config = dict(
    n_kv_head=10,
    vocab_size=2048,
    norm='layernorm',
    positions='learned',
    qk_norm=False,
    tie_embeddings=True,
    init_std_up=0.0285,
    init_std_down=0.0143,
    lr_mult_up=0.645,
    warmup_steps=200,
    decay_fraction=0.419,
    final_lr_fraction=0.0,
    doc_mask=False,
    z_loss=1e-05,
    dataset='wikipedia_en',
)
MLP neurons of a small language model. Each row is named by its layer, matrix (up: input weights) and neuron, and shows model dimensions 0-127. Each number is 500 + 25 x the weight over its row's rms, rounded and kept within 0 to 999. Numbers have three digits each.
After each neuron's rows, "fires on" lists the tokens most often at its 100 highest values on Wikipedia text that the model never trained on.

L3.up534:506499501555564485515509518544482530498503449489533482487494493526468483489489506539523508434509504523501522496501528490493439488517503516495503492501508470525525531488493538459496503506488517526523502501519502490562528504501451471504460500533529486508458497481459504511524510496514489481449476456439454473534482484528507540495485482501472503511533487530453510466495533523501508502491
fires on: "on", "re", "rm", "min", "ly", "om"

L4.up20:457490496486481531485516479505502516484513465524516466501544498518476490499477530484477473503453490508489533476466492464482475556528510515532523469502449506478528499473444499527506476491467479537503491495464468467531516518465488494506503491509515496523456521485529516486505511515463503488496520472461499466539500508503519547492532498540478487487500505505477518512512521524486505482472
fires on: "ig", "d", "or", "lo", "on", "re"

L9.up570:469517514543479496490493499454499526486460541485523485489519541464459523521461472493478523518489490489530523491489474526521475542525492527440529482501498495512529505542541487481459501481503487511490519497508487492539477497526503531461506472524525555474521478510476502506467495507524490509504511538513471526504484479513494518515505520497503538496489514441506528523463485480480500459516
fires on: " |", " ", "|", "-"

L2.up688:477520525458503497501483512519539500497493518507540486496504532494493479476522517508495469430470506512486516496504501508548495521488485497513448518501494503507478502533452477513473515496496485537497479509505533470432469527524550519508483488480481485520487495537493521525545496520485516492510490486479515554489497528480494487494490500468445486508540513444486462478537478492502532480495
fires on: "ish", "al", "ive", "n", "'", "ative"

L4.up17:507524493498462540517516505495500521500527511502501484505467480488482537545527545471498489491484476518507461512466514481491507477492529454500553518499506512481521489511472526494422465499506513465485489485503494483481488489521465494506514478507511502485519517544436513496490486516501520543514527467458553449497511500501517513485501498516496515515494571506495528527522515514496467547499
fires on: "ch", "op", "ver", "p", "lu"

L4.up821:493490479512506517467469532488499499508448494516517482504483509517506518546508530533477462549482521444498485523488479480509468529453481496465472505515453445524484495538503485494488514488483500449527486548508506511483524510486503522514510532558483489519490544509486520504486512553516516519522504536498519510500472491506485494494477525517517515530486487508511498471460490453514549496475
fires on: "e", "ta", "a", "lo", "t", "te"

L3.up613:461504502539554547520502521501487486521505486494507481486525498489505460532511517501515478485480450533499482474511489492513545511488513489489460519534484467476521485517488496512515524445493517531552533517522499518484524510489537507547494520490501490482556494522482494487502505476494493505483493525529476482486531492498504461526530497468507502501517502459511484547479523482472515446504
fires on: "d", "re", "A", "D", "c", "G"

L7.up212:484520460511516571535519499480511555508469523521512485471477478496524473518501514485554500478469476497472521552519510472497490520471473527475496498473547502491490508488493505501506521503469459541486507483462494501481476556497508479497518510507440511532471521507494482464479508482540516511506523491485537529502517497511502500507512537482514516494526499492482535469512531492465515517448
fires on: "n", "st", "sh", "ch"

L2.up98:526543518510514500493536503493497472570475467510495483523504488453516457498516492515525479487508472511495506482537458507499462470491511500511501524502524461510521528542463475491529490434469530478537527481487510481485514523509491515514507487565509528484520556526483506464521505510493487508460502497501511463481480524494523510503537496439508491529487487520566518512520533466511495470497
fires on: "st", "c", "re"

L2.up755:496513491512540529507543476447517463522529509483489463554486504493481497504512534536499552516489488495504471517486474511543505489477509509506513510514482477492548475496511503488446491471508501488506485484509476553533499494540541471521555515467501502466477483478469514493502487469500500530487506463503548492509508478526488499472488512489489527432548497488485437479528515560530487473473
fires on: "it", "ome", "od", " st", "cell"

L7.up462:475505464493455434514459508507495499479563484477473491477526499518471517543497510506541481545453491490507520508508518494495517470474448503509489520515511504489499489476487480493504525494507499499496495505498443487479519472476486501512476465487490491519486489499483520449466505471502453509519486477522523530470545540469508502493494550547456452512512495530493471496500493533507500502472
fires on: "ly", ",", "ver", " ", " to", " se"

L3.up197:448507460496521492532508518534488488484486478533509493487481530499493521521506502490464491492537474509485530541500550450534496504500472524509512534470510526511451497494481510533486473464499498499473495470497510525473472515514554484507498512487488518481479516506535494510515497555520536509482513484464520552496505497480540481485486509520487572530515512443499499472493451475450533468480
fires on: "al", "n"

L9.up113:495501462499496535478516470494493464504519481467493535487526481464476542549487469462505495482496494503521466449504511521489522536488514436488493497518510488485509476500496525520449534518530522476541496511484467471532493506463528538484521502498508549505513480525472475522496530493533492498497478532451500500499471476519530514482472539542472489485481481463505509479487476485499473446522
fires on: "s", "-", " to", " in", "is", " "

L3.up61:505490510490482522495491515455465534491467475484489508492509512466474516518500510519518449497461494485506565480530473505521502505526518464502496492527484498473512499506538474515525470519494484443503462515508490509451481481498497479520442569508525525508487486477512477526497487509508535507478506551543521468477498514535509498527464452496499515474500494453580510486492500480479580510505
fires on: "t", " event", "ta", " mi", "vent", " Cup"

L2.up889:471486473549533511493481510500485509473500493513488507512540517483491513502451511519510511517480485490521498501515502496501523515469552480522500453510511510461503528461495511511522459483479492514514526520511479462489555517480530458497517476496495514493532496527507485496482470501522459465506490476529518503449548503563499496526498512509470506541467552506488451557505492457536510488541
fires on: "er", "ed", "d", "re"

L3.up638:491513507508502515507443516500474494449560516522512486498468477498468527458507478489517491474491522512563501506462546489499520516494549480507507461479490492488526540518483545483483525511559499434456513550525491485483496487508478500467490487481535530473502510504506488486537515528497573487475512505463545481542472502494473521511515489500551506452503503502547488492482501530460494502482
fires on: "p", "ch", "now", "ap", "emb", "arch"

L7.up618:470476515509472455456518505518544477501499514488497502518455529477455490534488511473547463527530473476514478484495511514497459485454465493493503496524480503501543490510473536530522464536467513536539522493501507546495549487523498481532464499510466475496471463487503515499493497483480471503448529522491527510496455548452522485487519526552520495498487514520494510493515485492491518539469
fires on: "am", ",", "hen", "di", " ", "un"